Weights of a small transformer language model: untied embeddings, 6069 steps.
MLP neurons of a small language model. Each row is named by its layer, matrix (up: input weights) and neuron, and shows model dimensions 32-287. Each number is 500 + 40 x the weight over its row's rms, rounded and kept within 0 to 999. Numbers have three digits each.
Before each neuron's rows, "fires on" lists the tokens most often at its 100 highest values on Wikipedia text that the model never trained on. A number after a token or word is its count.

fires on: " inter" 29, " con" 11, " release" 8, " close" 8, " intro" 7, " ren" 7
L2.up881:473583560554549475480548528509540592547465466540544505556534505526529486574488540521499542529534469492575538414538459554443465484525456478470527537554539497450406571448470500455478494524511523505506458534485481488484480513468507527562454488500510524453490479504452565445548482512518550429582499504524557527497395550478469491515556473419566504518529518503538478473542457547448501455493546575523560545469468494551460468498521470454467578485500534501482458503498553458435463496444479496544501505455459553421547540495476482475543499550486437472543508458487473551562466516507514537545443492503547589505488501435509456473459482454456546473531472523470503500451456522604442461423504528554500470532500532521451504455484481556530538489501473554399460449491504553506598501586545

fires on: "y" 26, " Cy" 15, " Ty" 8, "ic" 7, " Mel" 6, " mus" 6
L3.up549:443526509499523486423531490525495454496512515430539488528425461492527537432480486456495509496560470468473548488501464563485572494562560472478540599458425587504503463541528531440507434498471481530548472510483498543551522413560432538575472463464524436499439404519489505514494539443456531508452494506430492469467487551491414460540543475524481481550475437454508486519495550585472457544494504524479503515514448444541467561476512509489525467406545476480465487488380550533561535471549489510444493550512571497529477498535477550497531480462564545403493467516447477482481577521536546494493518430510525523550556469542523473505482538496570530472493496467481493596538576545483516458444422501452502552526529546548424503479494557435619482495462544509469553528560429555485530505515471

fires on: "-" 11, "w" 10, "em" 9, "is" 9, "ew" 7, "m" 6
L6.up731:440479454483474537479484498508568460495462503590566480443460486453566491489516515541475467501431543520492424500563486469494538540543430503484487429503460496525499542483467503494574560543508486481473576490480507539490512563491509453509508506520540485463489503500591498480415435590469458540477562528519486527512480467537471505459506447560454536458460543461501543438555527554472399473550458520556551510463508426466501520497495494475514549447502474491539555487510477453491445414447488518544503538479468396523517471506542464454604444469497449479433485512516485510470419529542458461509434484525444549441441451500479479538581517451491452476576508510496490539479505425468526475520461527420504467538531462500510499480441499451561510536471507586550556513580562516580541402468496

fires on: " /" 32, " 13" 11, "P" 7, "ournament" 5, " tournament" 5, " win" 4
L2.up177:486467521559519527487513507471491533478467454524493534505517510471489601564491414481542524591482476517529506499559527486522460504527532498507470493528531506557565483566461489459512489488448463534550505506519480575496517470518512573480542411464487505499491519497559436498491463474467460551505505421462485468386497473463496532553569488565499544478485532448530491524512489457461534484519465490496441491482536454467500450530491517550489496513512447523440488473559500470540475527472533439450563477484492503433463511491475439479500538495524457467442547477561559523434532556505496543424524481536485543489543495510528522551578544493520436556504500477486430460524522572431500583505560513534450527521426473578572576475471470479477553494462436455563510410453499418532437560424566

fires on: "–9" 16, "–8" 16, "ir" 11, "6" 8, "3" 8, "9" 5
L3.up1401:470464458454509516521463493454557472582499580484533500563559458482499473493573512522551428483477369475485446449489523491525495498515466579525497502522560432527516596527548535503483550512492539522517458467523461510495504524506530433535434564415425522528533393478442591536461523484537542503548485504461466522458512430477485429519435528570561489438471450490499542436535529512516461469515499452490501506580468506525491468486434519462452472521455530477475483570561502429478580474485507454484450525472444541480459518509492476491519453595529481459505483509447539496457563482443470526486470469479478496504493504478436463473519529542434443448502483460496459449505547485504435516476555515418438503492435536466446508495561522541429388564456592566492497573605549457438481473591531

fires on: " te" 20, "I" 15, " imp" 10, " (I" 7
L2.up931:466591551492474492469466615449488465469453526477522523499522537507475475485551402541530444536500551516520511493506464463533557535487467523536542544514500497461497513526408497533465541489502518470471485522483569494541541519441510540470589540502459512470512456443456557485535534517458473583539494446497437571556477506515524473513488604478553415505538479540564548497514519580500503488494454483543441476541534522485491509501513494516475506437468499448519438473465483517479548518568534546525513489545458533518658465589496478442449516521542503472488439508536563504608536536495464454567547506420468491492490538474417502508555504492452543490463545516535472487497446512463519440442530462467449549497456443497448487567466567482536543478483532463457526540506475524489523428454508

fires on: "or" 17, "ar" 14, "to" 7, "an" 6, " of" 6, " To" 6
L3.up1469:505532580542540513475565524535500527484505452535567497494581498484533511490505515446425493473458451541509445486518486480521479497491550512469510560496494517464526543524503574533441606519488428556461508525493450408521481489504490505528411551503481555471518438537540477503504525440521498476468524499504513477554391502473441427459466469467461442413471534464507577480533545521516484483503522568494471451411535568566489541454456497449506500500551519477477572466464538468485515521501498577455469447500457578581509447543511462481492481511500507526523386521465524515507532540405445513547490488501486619515554475523517459529524452510417476457481596488479506504538442497477511461493470420535468442530499540462511590499470578474497507522544546508480481545470435515557413491448505

fires on: "or" 22, " cap" 11, "an" 9, "ort" 8, "w" 5
L3.up1177:523447449592543412502503459565562509446505583553500498495433428412556480553484506450411473447444515514518487509520480524521543505563528522447486546448536484477530542503467548497450522487551429503478465564500495464506496457481499458446522453570559539526530517490477505543422430510465543543508494550378550503531473445541500480538482500486491500423473511467461516493470499464463474568560459481533472464472477510510460556430456515525518518411506545470470496507424550448479537415556521505526532529470451554522493520533483551454537494515479429497510492475491528584480471526446510513546490480557449490507413467540540474521458566479394444450549553531545509467518481440499604498480465423531521479474525514515534527488426465462506504533467511536509499434501480485491486488515431

fires on: " |" 23, "ag" 17, "ou" 11, "-B" 4
L6.up857:508440540514489562490494494490474498502484468521438515531539521526509425459453499522396526551502537475532513485487457471559554499506514562493516479481500506556474500545465490506539544451496522468460477574475498515488512515559480471525489578529491499484507506494496453483509567511472461581449490481521476512453497503452471540496559469424442527534516480573436403463465521413496403475459432458488511453473583558454560546455484413424484456482515524518580492485488466503493566514531515538504544457468504556526414522505436541522601516451512500541473585444583440488448534518531457567584500480585449524486490459467487526484538564445521495510568573480492523496527502526497455531576417547604525531505428546499519459474436522558545503560496481523506436508529498554560496571530446

fires on: "al" 23, "er" 21, ")" 11, "en" 8, "ing" 6, "in" 5
L7.up316:528568563491546568506533446500496496477457599476554498514425523542527435485493492469526496534509484484542496445440507497584531445535570542600488460561471493526460484520488469444519522567438576423497479464344465485550416478552490468538555537546467480495481521542460524495455548496505514482471499429530524500475485525550552488526486467519461494487487514472454498485531479481540517581514471539524497464469528503505460519525482490573507496434475484462489488549480556544484524474479472496478530523458436470534489476538414592507549518523459450541524463449413464479593535534537498518475460517481527515506507567531505479536532459538527478493462546495468523449493448483521507502499557538533579432463501523472327504538546496485529562512432516530466496574548564489528510503500519

fires on: "1" 19, "6" 16, "3" 14, "2" 11, "0" 10, "5" 9
L3.up383:546470411554516487470580521543493476505535529567540522518544433489513538489514554498458457494502476548515493425456497417503526516517515534489519503559546493544501470477457450551452528489542468501477532442470520443458477459567574505450524534486544488519449508523487507592470487537500558483531512526503486556497542550523527504495532547464443488467478471520451527483478445465485521429492477490543537459480446442501469520532478485433494508483500492433493496529536538453531570484471511516547489513486484520497436479443513428480450430488532482481514519486478515563461517556482491518520524473473377519547498463518486488516527536517525506505501488426430462531521499480571534541537497471531537490511458540484535473447484574551393452434443466555436453529503490395470461444539500

fires on: "el" 28, " World" 22, "1" 17, "ation" 5, "3" 5
L3.up204:510490513525447456495500449462491496469416544561456576476456518516531465549487433486510492553514419466493492522547451585543478524497516493533465506467534444526541464496539443542461472456519493536538517495493495521590477505548538504464513555549482466504508620517539518487559485575518430486499550555525463499456529553445591486455510497491417485474533598513580453442500507551418479470544508528530575480559545545485465513508535472457523560543449543461554520526456589463461454548499519402492505546538540532554516458550511481591511552484530479447486506538439495449503572463430539423474536542498544481530563428480422452506488540495462489470539528442498532435517533475511499568470580468476555561418513523584476488541456497501569498521477542453508525515492459466485515493478519

fires on: " along" 22, "ow" 15, " up" 10, " east" 8, " south" 8, " down" 5
L2.up1337:450435456518489409521477539429459554549502501492487538478535488481514546470572554542500551527494551492408499491559482459492562484539546495486527530479515507526486509469554554529484430509546494495527555579492525523571403416580476462447494534412555444524510471457473558547456532552509447533531508487536452461493502506493508559459505377481505571435490485562531458457479470473500497584509506545517510468504500537531433494534497488470476474504541598462515501498482476492524519515470510433495516470469483530494469558497438481457548505471443443546455477503530483525505462574563494517469568462502480547499492538440444497575512588508460589493474500544451475537519497497460434452535504487475595436509487500521586530495444586442471525518428518519555522448468490498497533468510468

fires on: "er" 27, " stud" 14, "mer" 9, " such" 8, " al" 7, " Mer" 7
L2.up422:431492426569499539518535462476522537439496483497535430476529464450451483481443535532509484529478418538447464591532560466507479481502497410499515460498473521538449499482551504497445457477592510498517562459481480520497530532517583585519531501420540483603447496460522516543493513505453454486505441500524517508522480498462532494542471470480518466500431463502487479466392516491476533429488493558585481474465557504466442454511495541449565545520517508489574567449437549477462520483496491452524462522474469521493516537499550498491460545494433570502467511516428547550520532507466447483517557485509518481488488552495444425534532514462506526436493509470529444470446499485538586436448504491504529440581455483561481498505541535486610485568544548529529476486494496527500421547427493

fires on: " Team" 29, "che" 19, "im" 17, " Jim" 9, "am" 8
L3.up465:467512500481514518445476591462526506476484524475456442475516495409430476504491517408546486528507486484522484535589515502485570437532517459449542471526529486459463462596503514491456479530489531468478476559529541454522545518573517470518584519545488465515483503524447529424512494543559510561552484503531518573538506536484530465416448415565510444461456543415527503482411456494511486451574460488548486497466517452525505605411505468448465458541506521503472488425449489551563489528579483481458526542448496476563465528541500423530457519502522522448476512563539482555455575512525539459523479504511465508478515498513501522382478459521459543526539462494528457547533549456487517442432524435430478476416479506483523494472508524449545519447489485510508518459494472495539489492464467

fires on: "4" 35, "1" 31, "2" 23, "3" 10
L2.up445:554470532530485560592459467443485498507488673524489547470474482466438476496528472535532460529485493498550467501499440491531483492402488422454511468498499510506496452572444486560506502476579499522521496457508441492491504508567473430480519493475544494446461551592503497442430499524529511510517565552502538519468473595520517508481426547506489457542533527447468484464462601504499485512537560568528523504490476529460425486510537428557501484509511471516532493506415435458420443507536534502455520536442516514476449498425511471555556480458535515585490432495518483521556498495465495504465421516536496509501531451524484503466523538456514517478486514448457455511508509472544446470586529488442521495471472519566517532510519494520552456453416442446475453462533468530610570540544525

fires on: " c" 54, "ig" 11, "c" 4, "-c" 4, " C" 4
L7.up509:564571469483568487572541530489443496564547496516524565523476438524427461478558437500573454482472449454499521455466452527495503501487463467513478535534539454563493441462492436459500526565523511466404491544492504516500564512516507508483546485532533517507506498500467517505456538517545469518492433457529416484447491540473405474492428499474512492500480509549522474538468518521500516434532482564489499492452514499479487469533520528493614491514532476513530523517455526465489569448482514490503407428562513509477435522453501472463546490460532527460488595557431469567446502567499508483456552438498497519474448445492603501563499490479515549474482490550489537453453508484487469480509496417519478596548528540592516504540504476531501499574469450515445493431520467457531447453503515

fires on: "le" 19, "qu" 10, "om" 9, "ch" 5, "ric" 5, " larg" 5
L3.up435:543582514435498564585447486522550530484494508470515442516517539522433509523553458553490526527449552474517493473607443497443465496479506412443484526505461492451466476481607477512503454507476515517449531518492530558526477503445472433539573540497543559546416452525469474514428498422438550454522533543513406460538528562508464497548512515501434517453429467548463430540484503568502502487529462491469514494488486487540505493486526524546640549470540572494524438505465474479547510458488550525499532476532524443453520502486521458508488519429523577490443505539551495513538457483512523491478541524465488576488431477446500511543506548472508462451495517513456487505488549442580536401531476481452515494462511524555538542520505437514505502458438534483437564441523534480496488491502469

fires on: "N" 21, " I" 20, "I" 16, "U" 10, " (I" 9, "n" 9
L2.up110:485544512489563537474474569506480508485418494456495462466492488404497488498559516550495549477489574527524529543524508506469546517505512515547415456561479485407583569490420502503474505519557525500499517432487527507475592565475444524512537462499493465454545525502470463458517478431432568485487524445574492544531456506467528475483524456404513473513588552568496517406534510482470482526563495564515493519538497527407445515532518548443563544503410491463467435469491493550475495475509458545534483477569553529490468468495434480483510459566520479512539506517529480553561542526492512448545513491502541504466465469483476509464496662447530476500512501489448413535484496474489478529531554490536556476534443470545573426478495463533512480557482524487458529527592525459495565501488485

fires on: " El" 25, " Le" 25, "re" 15, "l" 4
L3.up503:482451527514511453533430518458442497526527506561454546509469449524497518497421538546475486574529515486572470420514545556425461447549548516490506470556464578496463520484487520465531471506470489554561469504429452509512509545518457545502505506495474501498505497486447546488442466493455536449508492536470578474464527490508490414461525477464462487532501548552517479487494494520524499457487579540498521499574466500461406533523488473512545498471502493458493557461460501496622505475435548483513497543523422510444556497522467448500492531521560542443490465549526434546573537533500538486482531453456456461549532494433488465508474468454507411485547461517452584515542489521476503400524589496485538383506511506499455516538496487566537496533445504499499424443539480482532490517504502

fires on: "he" 31, "le" 11, " E" 7, " he" 6, "the" 5, " He" 5
L7.up708:527498398457528515460519515535516453531463515520473499464534526492525513461573499588536503556522428461566455499482502480430520581474430445473451522552467509521533532518439506482478475480528542435562521543380518534480502494470486431543505481493463553403505536436545566472468475541485446535576490546465520496458551480517515500520577550477503478496484485478507484561486569513501529515508548467488515576452476477484502523469475549527445520520567531507499540529469486505541502481532477557486512451559391503552460460468526506536490511455454495457518496546423584503444464494439496522429469469468458564438533566520542513550501534520497599505498516487476510491524484597539521496511525504538482411518522513458523531466447496571468505557480509533493523511546504440473487467489511

fires on: "p" 14, "P" 11, "ip" 11, "up" 8, "iam" 8, "erm" 7
L2.up1163:446497433424524471552446393444527575463477541550477475501467465490463556495447468522483522481551424546540533497527473395543454501526517478518428528511479461530565492523499407472542515454437488534517474531541527490543569460476535501518602546502498484461518490502553523437428506499528497473481580499507464471469508553427506612471535534548509477520573466464540544580454502524491458495496503433501496544613513512469559519488501526437513528520525484536517519435429506461554508465454494555531537519587503445481486478499545549409537482531513505525461583484528503432487438450533479525510533536519509538449479477512532466502521487471582519492533503502478500487476512517477559501455512499461442469497511529587515547423410500502551509511493496474539489458551473453569572537506507

fires on: " he" 19, "ot" 11, " He" 11, " Har" 7, "ent" 5
L7.up1192:471524468482525413529517465565468430523532513465543438427520522498560523433513499567521461528510435429461544465509511457521560557446395539456482531592474459563489527478594494489451412508490483475522513546473497558477469491490493491446473536461554502537482464494520483465485498531497486504496463502502458510532494503462524521458513588431492500445454517488505498535516511535481501527501524485476510439495459476504501545555460561452454508457507539468486524501469521487463567505554398495468539519549474528567528500421495472465524556514467480528488452458521505518450487509500526477454456432620515477569499526444439494543446466478506513571597515460559532455434435427531509450516498555546453490511479512459436496556536496564496463430534541556510493512513523494467497553527542

fires on: "\"" 51, "ing" 6
L7.up1472:467491487554519553524502483516470475472528500453457481439481550501523510462516441519566567503493490525536481491432450598508522517499502485492517484542538497533536455528474467495467522470496433444440475492432465555493474486548488495509572516435433498495494460568455455495417507568534469514494530524469507509495485479511454484479463446496499511507464640564408588542496363432417541469529482573517532453473500514549469503527439420538505544465466488472476496517487509449550530527485518527459504550541440479455508535476494528549465505545450552495502439468497566500576492483515498617491458493508540589439538524504502437601478519504557492509489483448409493432417484509506470519469411494515497493536477487525505545508511503500502449596471489477415523483502467499530446484547488

fires on: "rop" 31, " P" 18, "P" 12, "pp" 11, " Top" 11
L2.up708:467492506498522439472476483486422524524434461439536568387514500453428480526478527471530557504520437476546459510450483526539504489509465615505504465547555478535476506572498459472600495506540455505477489567559467482529542493555463474477523518496525479513434511475498416512479565559504523502525499493487475512464437497473551468436528452502446507451490516544486548459528478464436518522489482456459515541538479519509542461561532509513446554493450516532491534465533513537515455455517500507523537567466568482450562405457474498514541486599546483576459548523452532475524492425447518495514501491526445550397488489500472481441496506451435534558467495475518456500445476564496493502488476508488539427449490515549462550431576514496520516448470480452451618446533453550488502475488530

fires on: " g" 86, "ilitary" 4
L2.up1506:500510481429512519489506440495530512514538476526519517489490475439515518484557531564424516531501523561482464483491462424518502439501550412548505556435425522511504472529501553510550523466510482466465537543429546454525477427482520466393518511513482461517496499543496498488501493498552548469538465497474544447517483518518500473491481535540497548507476474481470484536539463543420443525451493489467466598469624460451492506500504449458480490432566540437461474464509514488491472544505509535490476462496448483522502462490466526486510527453481431510474460480468456541446522592486510462591546509523460549436482499467467480541467509501529471466471546519552510476498512515445532566483571459529609467438493477520502460531505498518443458490464510449514512529506398478477441469481503

fires on: " |" 62, "er" 15, " per" 7, "ap" 5
L6.up505:517502491477531527553545455524469450466496516502472527542553470487525513525551476535484572548494495503506551467483515473444530509526468497493477535425517446524449517515531545422515469498538466474454516502491437448513513563457552470510443453487539464524478427457506481476526510474491447539465570470519571542495490498543458438445471479496522526523521517519529447533455465448603539438556473545491473459488413448471516548479429470444445482429481539564575423463491498459483493463481545594461449490403470478474532484456514516523507510498501548454470410575431467547467550505513529466532478420464523518478596455478475531539567506490462481555429482447569545464468529563534471486533491502507488440488508481490438504539545495524518477482453443517468480460509558452537490437486443

fires on: "im" 12, "w" 12, "k" 10, "-" 8, "am" 6, "g" 4
L7.up876:508500516467502531528506479539548413467512552612513468536499492468501478529438484513530551440495464477494454476611560480507532519501465494482504473466516463503437467493511572432476487519457469523488437472468525462578502554427504497521542515513504524502469497521570450410472496530559503493542524544441457514581468479527469452486470559501557504505515525442489468456445471461474497588574513519447501583477454507507504521483512482469488492501401501533514492464507529453597514463486568568532503567518553502493451480460533465532465469506609517421450561479503502504533527494514441524441442476531471567436491464462515546534538540524454524468537473482560469435446419462471592554429490572499527459490492586508466514468522480473476442558520492518498533500488478476451545459470508

fires on: " h" 19, " cl" 14, "h" 9, " sim" 6, " Sim" 5, "all" 4
L7.up1150:478481556381432481498516473542559507474542546529459498477520447513492445541492492485503514490465555519470524495469554466520433516529473556529549495499551506618440486508449469518490507485464515488479566483549463492547428491573490518568516437459583449435515529467443498481492493497491513399445522531495442580505472575489494474552500457503575484574461486504471426512490495453505441533495503444447412486542495476502489539509539500430579486520490469471474460522450554479575536429571542455487498482486503467483458542533518515476474438508486484563477471494573542503482583435518563481503518456477574470485545582514484500553532534444578428475509470571511466520505498412525487450485516531562486509489523547567548479516479537456523518529512550531504483472496486466481511504488475

fires on: " down" 22, " made" 18, " up" 8, " cop" 5
L2.up363:468557488519487475490500471481505514424475504413487479563481522525499459506521497525488514447489474460542545508499541418485520501535465501544489551461497512497514534507522494479491509495496499502541572504475539578556377481484496523450506516501540517504458448477517512458552504504515607561492522541547457475552477420482489509444498406548472525495546455526457463496539484477464405511449514519505462529496518430558440487476482498556507479544475532520443433501463474456516506467432551495561495539546423560504534463424465469453526477390509429544425477503405487554517497517511601481531459480535502490471511520567545498478582482430505472518392546529453483535582486513513412493488523445520473386557471542475541522455501497535572560488443415464488507472504514454483496423449498

fires on: " mod" 16, " Pri" 13, " Qu" 9, " Mod" 8, " qu" 8, "s" 7
L2.up242:483546617550501508478445529549508518470460584504481490602513472520502500542427525564546456474465503552516530511537462467454476451555507457468500549525551541529498472524465435537469498505526509559518491500406540454543550454531516501467565510480508460397529553539597470464544438507501459536513517527465500502482477567504460469523529531484405546429486482504453500454506437507508545559535479595541460490473494487541467468505441499478444492541510462461522427451469498533455563434456540435478520467504479427439460497482492550484438524440513474380549504608547530493542496479450513540498483477449495526526487465549483444565492518480537438450523499493487432486497524501469543498514479523494485489570525513496581421489487503516555536510520446473565506457506517498491475488504503

fires on: "|" 20, " |" 17, "en" 11, " 15" 5, "n" 4
L6.up1440:509570479484450508562552425486434515492489511475492497506465442561488463547530480443506506611528536540481501463512471515559497519463519542562458483448559501492514483489496544515393477527523551492525439522454468489532477555529548530545514542495494501413452510490503490572462485481511507553511611449577479510482457473599512509555487429495466511478447530467490472404495509464478499539461517484548478477477421474487433541409518434505490583524550471548498448545489451485452530539477521538459517533518483509522505498530532443461439504532507532509501513445554474366474455471508469501494490471505504579557479490511448433534547587535420484515536444503470505507483503544507495499580520530468505435525508508497454493466496551497559598508512506515468507458513486504478506442441635

fires on: "on" 19, "ian" 10, "am" 8, "ish" 7, " African" 5, "and" 5
L3.up896:508483529464437500453514442462460495557555525504430539495495497473485375392497505498542540464437508494457492454448484544446459441585518432575477521550542472569567548517465568469498528525482525475535576542440547495567543467515595485516485548576473483528544486535542431564449446489530449579553520515508510493507458549507461478554473507483436549625510504479454535543501499439430512480503526520439480588520474505524488493504442474449501455459534446438500537487536504526524494522552463488464584523477537584489494479509539510523509510574432476498443433473467484479540452531469436492498558458514424452553500479454471547507480432515537525510579458452545494564514472523487508493427449587500546523473452516470495502489533523557484506561497516472487438466500529529518475499485500

fires on: " |" 51, "|" 6, "ü" 4, ";" 4, "er" 4
L6.up1312:519481487431571493595479471547507514573537469488519484552406416530526423457495413495453468558520519528451552525450459500458535513439506497535430530493573480505549405431540513536476483517475511493518477523483487492441519532581495484530531536419475465463510422446570477529505481485490486474449467470484445465503514450513542495519480536456459531492498533564450437461515425483491476501506476514456557509516512446475488498454458465507504563565455587557507497508525456445506496578490528489455481479516461525472490524492540475515505504509588470532510553423509543514465476493533438552533559484461517454441484551538471508518542551437446438518519481505497464488455566565519454454500428530542551496494500472492518513506551553466490531570485443526518585452493368482517437437541511

fires on: ";" 26, "\"" 16, ":" 16, "m." 6, " D." 5
L2.up89:516412551477500545413552465541479469369490518487474480512452526492546432566509431458472522528497485453520480529562486536547493523529540528456532446418499487482527581454488509465438488507502572520445490503459429453455527554529551468576497501451488523518509475437459428511507519534432503525490504521464505484479510479549430434483523487543530444410531515528478520466530406406424460453566496497521467503500497549558401486422421444536471556514450486496489501551507426530502432540536501501490499526511450469530508570536472484493534483435476519436549407461490516489510521496511517434529557496478513497445464511429549461569487462465529451499479512478475540500412486521456483476530513553473472571501555486460488588534511473521514461525447463496471470481580509437511477557493514

fires on: "ul" 20, " life" 16, " activ" 13, " ident" 8, " period" 8, " Commun" 5
L2.up959:487529522509502463540573463513449514488504466430520551499541516476554568490466524528491416473511540455533498457554421462528521453483524534566427588479515499476501513536480549495534485460582479556519489501485537467547499539554474537550499543434472492491599526509440495524514521533515457498482575430481460490458545555489401528507480439497467449519487494492510481526430558474481483419452504514460497500486514538509454451385441512531438541448458542420483533471523481491407474430543572494544475513528495488548528488478544560433486492592521515452535436492538464543509517589503436543513484528548503441499499558493500517468423495522514445545450443412479534560512511480480545513446444533557403555531543492494546522526501477486517528537488493540501574425472476546544531462486442

fires on: "we" 17, "ve" 13, "ee" 12, "to" 10, "ast" 8, "ade" 6
L3.up707:517514420443504493494531521504531462502456504491523549525427539481540423516514472490479495520482566592551490440458501499442507468500437437531531521515516506542597508556488489536480468555452465404463507439428563507419443494462462438490529484554522485460495536470494470488480523550486521489510560484444472511548418453573519486430562524543517524476554433450494464529501479472456513495425477496580411475507555501546614495425511521493507549545532561460510543464509498439493447533480458446556527478461552537463473444550520556490496404574502525449441424528445488521546495537484499511546472515533513486483525482415465507425501459503440538465484537518569512520461497563527531504528458504562539472537464478512542491541444470443528409558475476522487498478464477500500422494503482

fires on: "im" 17, " ex" 13, " Tem" 8, " sup" 8, " sim" 6, " Sim" 6
L7.up1139:492545494450446510495535531548450480426446459572445579576458451437523486445465473542452522451519484561531468496532515452476524541584502555568519413622484520528496505522441510519511519512464510484498472527506589420461442478495493552481424440479587557528549508523480534441412519540557504469485522475493443449490544539532416433510461435497496475495492500443541482525518541556551448541503528548473490523475495512528414481493546459443492480499511496468483525571469511522491415444497532442543556491511563395501550460510511519493503488514526536463490484527489567471390479418519532502566537562528478501523536510504496478488533458436475516505528435500539507502491529495531556522461463471539476424550537495502515452466544563521505408517560529465534465530478486456534410436559494

fires on: " were" 20, " −" 12, ".8" 10, " or" 10, " +" 6, ".0" 5
L2.up1158:507563473512486463521499527487404441500469550518518574445444531511508575529518439543461484516465474535531492466464454489495500502550515571552517530496441547482498518450498563515418489495445500505533458448510460469542500496414526505563489498498499508534559491464555516501454426549494495501492491496468525532532531536528466455548435528490457499552512502419505462498540519487508442474559586520546561530571454527417527478568450493542555505522528504516469496497513479477455513552562521498498468580556651525452507429466551579490477522510499438466529502472478511513545497491490445466512421427478484548468458480465499489548497509542478512557479447477443576489494593601493503538454516541523463473506456486481510522537569516468501523499508481491430387528470494542385466531489441

fires on: "m" 23, " State" 22, " position" 9, "am" 8, "et" 7, "p" 4
L3.up1260:512491444478425502476556486568497488502431456490438484435505471538465556547495456499553491413515463478520516530530521479519549445471518556483486534503485438584514486508487457536444585416517459407509488507466505537490522480477416348553492555498550460420538485506444566529514427517550490493535482517469553470444476539459428506467529478479441445542551509509525497500518502413528452471533474477502525507539444518568485474515495497526518450553548506443453486558520544527519520494503506550469547484527476496508558473445458501452473490579482522530463480462478466526504431495487507481506550573522506496569435554512512493455476513540571535536497461480484538577497497505493468451470525564554516562460552508556547540425450529564534541513502534481529428472522516571409449503462458

fires on: " was" 16, " as" 14, " is" 8, "ain" 7, " Ad" 6, "'s" 4
L7.up533:523456461536526490505517527541427484535438492494578419458547507462497461465515438452552445503522445436480517457601541521507511542515464507467522482468557471515454557508514568518518465461452514495550563536503512480495479436503466509537525537470482503510517540512480485531401474503485551548459484523478420479490428423515491497485525531448505556560499489519606467535570553504509449526452448542511486487510499508488462529527388528443489473570475493413554466489538500523625509505474425501511478434489536543489516545453542553449482527556465456580502482567483450533479486504472538533480486512452491483564547440524460517492506505540477486486507476488546483482475452501524485546533433556505527551466442493445529508458480512574465490509489515443532554467502487532493500569590462

fires on: " Le" 33, " La" 22, " le" 19, " El" 15
L3.up725:477526513416537548520527473455495501533532497515521483500501448474469532532495499517447529513504521482570491578443477592539543484488536577479461468527491520464523542484477448467518477508500512564545451488431449521495487524459505511487523523504469553465541478479541462470525496500475504490506492516549535481493538482457464458492538425483503419501481534487547452509486508590478559494499540595515588431480424439558462467512522538530507543443398492540459476450455476452486531538518452460477497473528445573482472503520479428508457453543546471447501445490437459495508550516578510486584432511504457480530473522584479527473523462508537496505522450521523457498530428530523566491520496471486560504487476554517522554436490565505574531521458460568509434458562503531533541458506471

fires on: "–202" 19, " election" 17, " rece" 9, " Democratic" 9, " voc" 7, "oice" 6
L2.up1303:503512526531492496491480514526507484476499450408516483534511492431501449498470521501553464476544495438510478531521486430540470487457457457473464501424540466471473500488491514513432550475463410468449526504530512505543535492437486486492515539516524473540483438502470577516494487543495614449513517537486545578484530498507570568486483521486449495544463503533476495577481498485525492485442445497515520543491551396581567457503512488487489499511494549525454524386440527438527473497498533489424494524474480489558531526467531558527521469510472479531508501603507459562589490538528493539498489438487540552455492529503535458463523540526515496501503573395512478479478454479517523477498518491500449519499454468465530485549531493556494475499523605462606523515503486441512423459486503

fires on: "ian" 14, "lands" 10, "an" 9, " African" 8, " Australian" 8, "ish" 7
L3.up1051:568454498474469454490478520505484562454532495485498472464502557536464434502450429514513496484480556479446421507475431509487546476550508430530459548516499516525463519493473477469535512509527496471532519595467485512560516474547459488503495506572424465587450449478557500504455426458541444506470508548477495565529490531533581425490515496495486465553578549557462455550499471507474505507491461549490507492552445504503515538445438485464507528457472533510427480513517510489520498487539488438591506483526506487499531503470501428530529484560483473481549457578509454522544498534473428519470560460553483427510506531447504507513483425477501477472582535488497413467520508535508478456423475575526521558482468551508436483551539473538518517506486490556516522430487561475566505440452508

fires on: " Sw" 17, " Gr" 13, " Je" 13, "aul" 6, " Ju" 5, " Kar" 5
L2.up1465:470541478473565517520499513508494488509469489453545470493498503521487527537475529486482538468488475533522599550553477490532502454483491532440503551456447528505541467526516438523469529540447486476527517488494566427560514499563473489547494503528505555517456599521488497492494458474543532527532505540455468512539465574526512497486605474547437445539536525454522446504505529480457554473439525521448376437572532452460489559518563516509588484509479521400499472485439502467506480506427497446506581485463470461494453487434517558441498506537536489509576474488515485452554490552533529481555491530442486512530526527547511502511433552494581567475503542478504486498479453505593495495524529503488455469486573464535494460526534487451525447479496480514518517558447516506547397497458543

fires on: "id" 48, "it" 13, "ant" 6, "al" 6, "ed" 6, "ick" 5
L6.up708:436539496469507521442457499452443493514480425498563522526519424447515538588440510371577456530533543503452515431506484504475508491525470483580578536530427435506516527457527411513454464515495508433485523397475503529471542528490450415513544468549544554543494480580550534541532530516482499470423487510501413430521577470481475535482526501533513508501487468530472501449491445465470579532470546412561471535521428526435508460523490470523451448491507469510524450487429562503454592499504468506522509474572485536538487491519520418564480493437447415543425494577384524506474528543530501520439485467493504408478523582547450493509494515542517571512473493431499434452474515563453491554442546474510536479511531463473542447488490517487514480486443499560519442505485477537499477537510495

fires on: " of" 27, " disc" 7, "side" 6, " for" 6, " that" 6
L3.up565:507570533506543479480495551554512433482540526497563464434474525462468510436530518464499440499502488517509482509482543428483505465476468601493570485546508514431469476518510464560523531503469490464432466473457532485442469483449455455527544516608538520551540475442521458469499521539532450467507439424554541478474558510555537448499434556502468526508473529509511468459497487541469475480546424408502463467565529431455463573480500520430474489454496554474525552543538464519499485489495576516402483521514528499521501465486449517390476521421485554538500546555497497461482521559470427492541506578543545552514424477480481461494500504471541435424607477524527441535449554492466478503531543464472435427502539550492366502479497460475522452525514481604543473514559467486498516472483582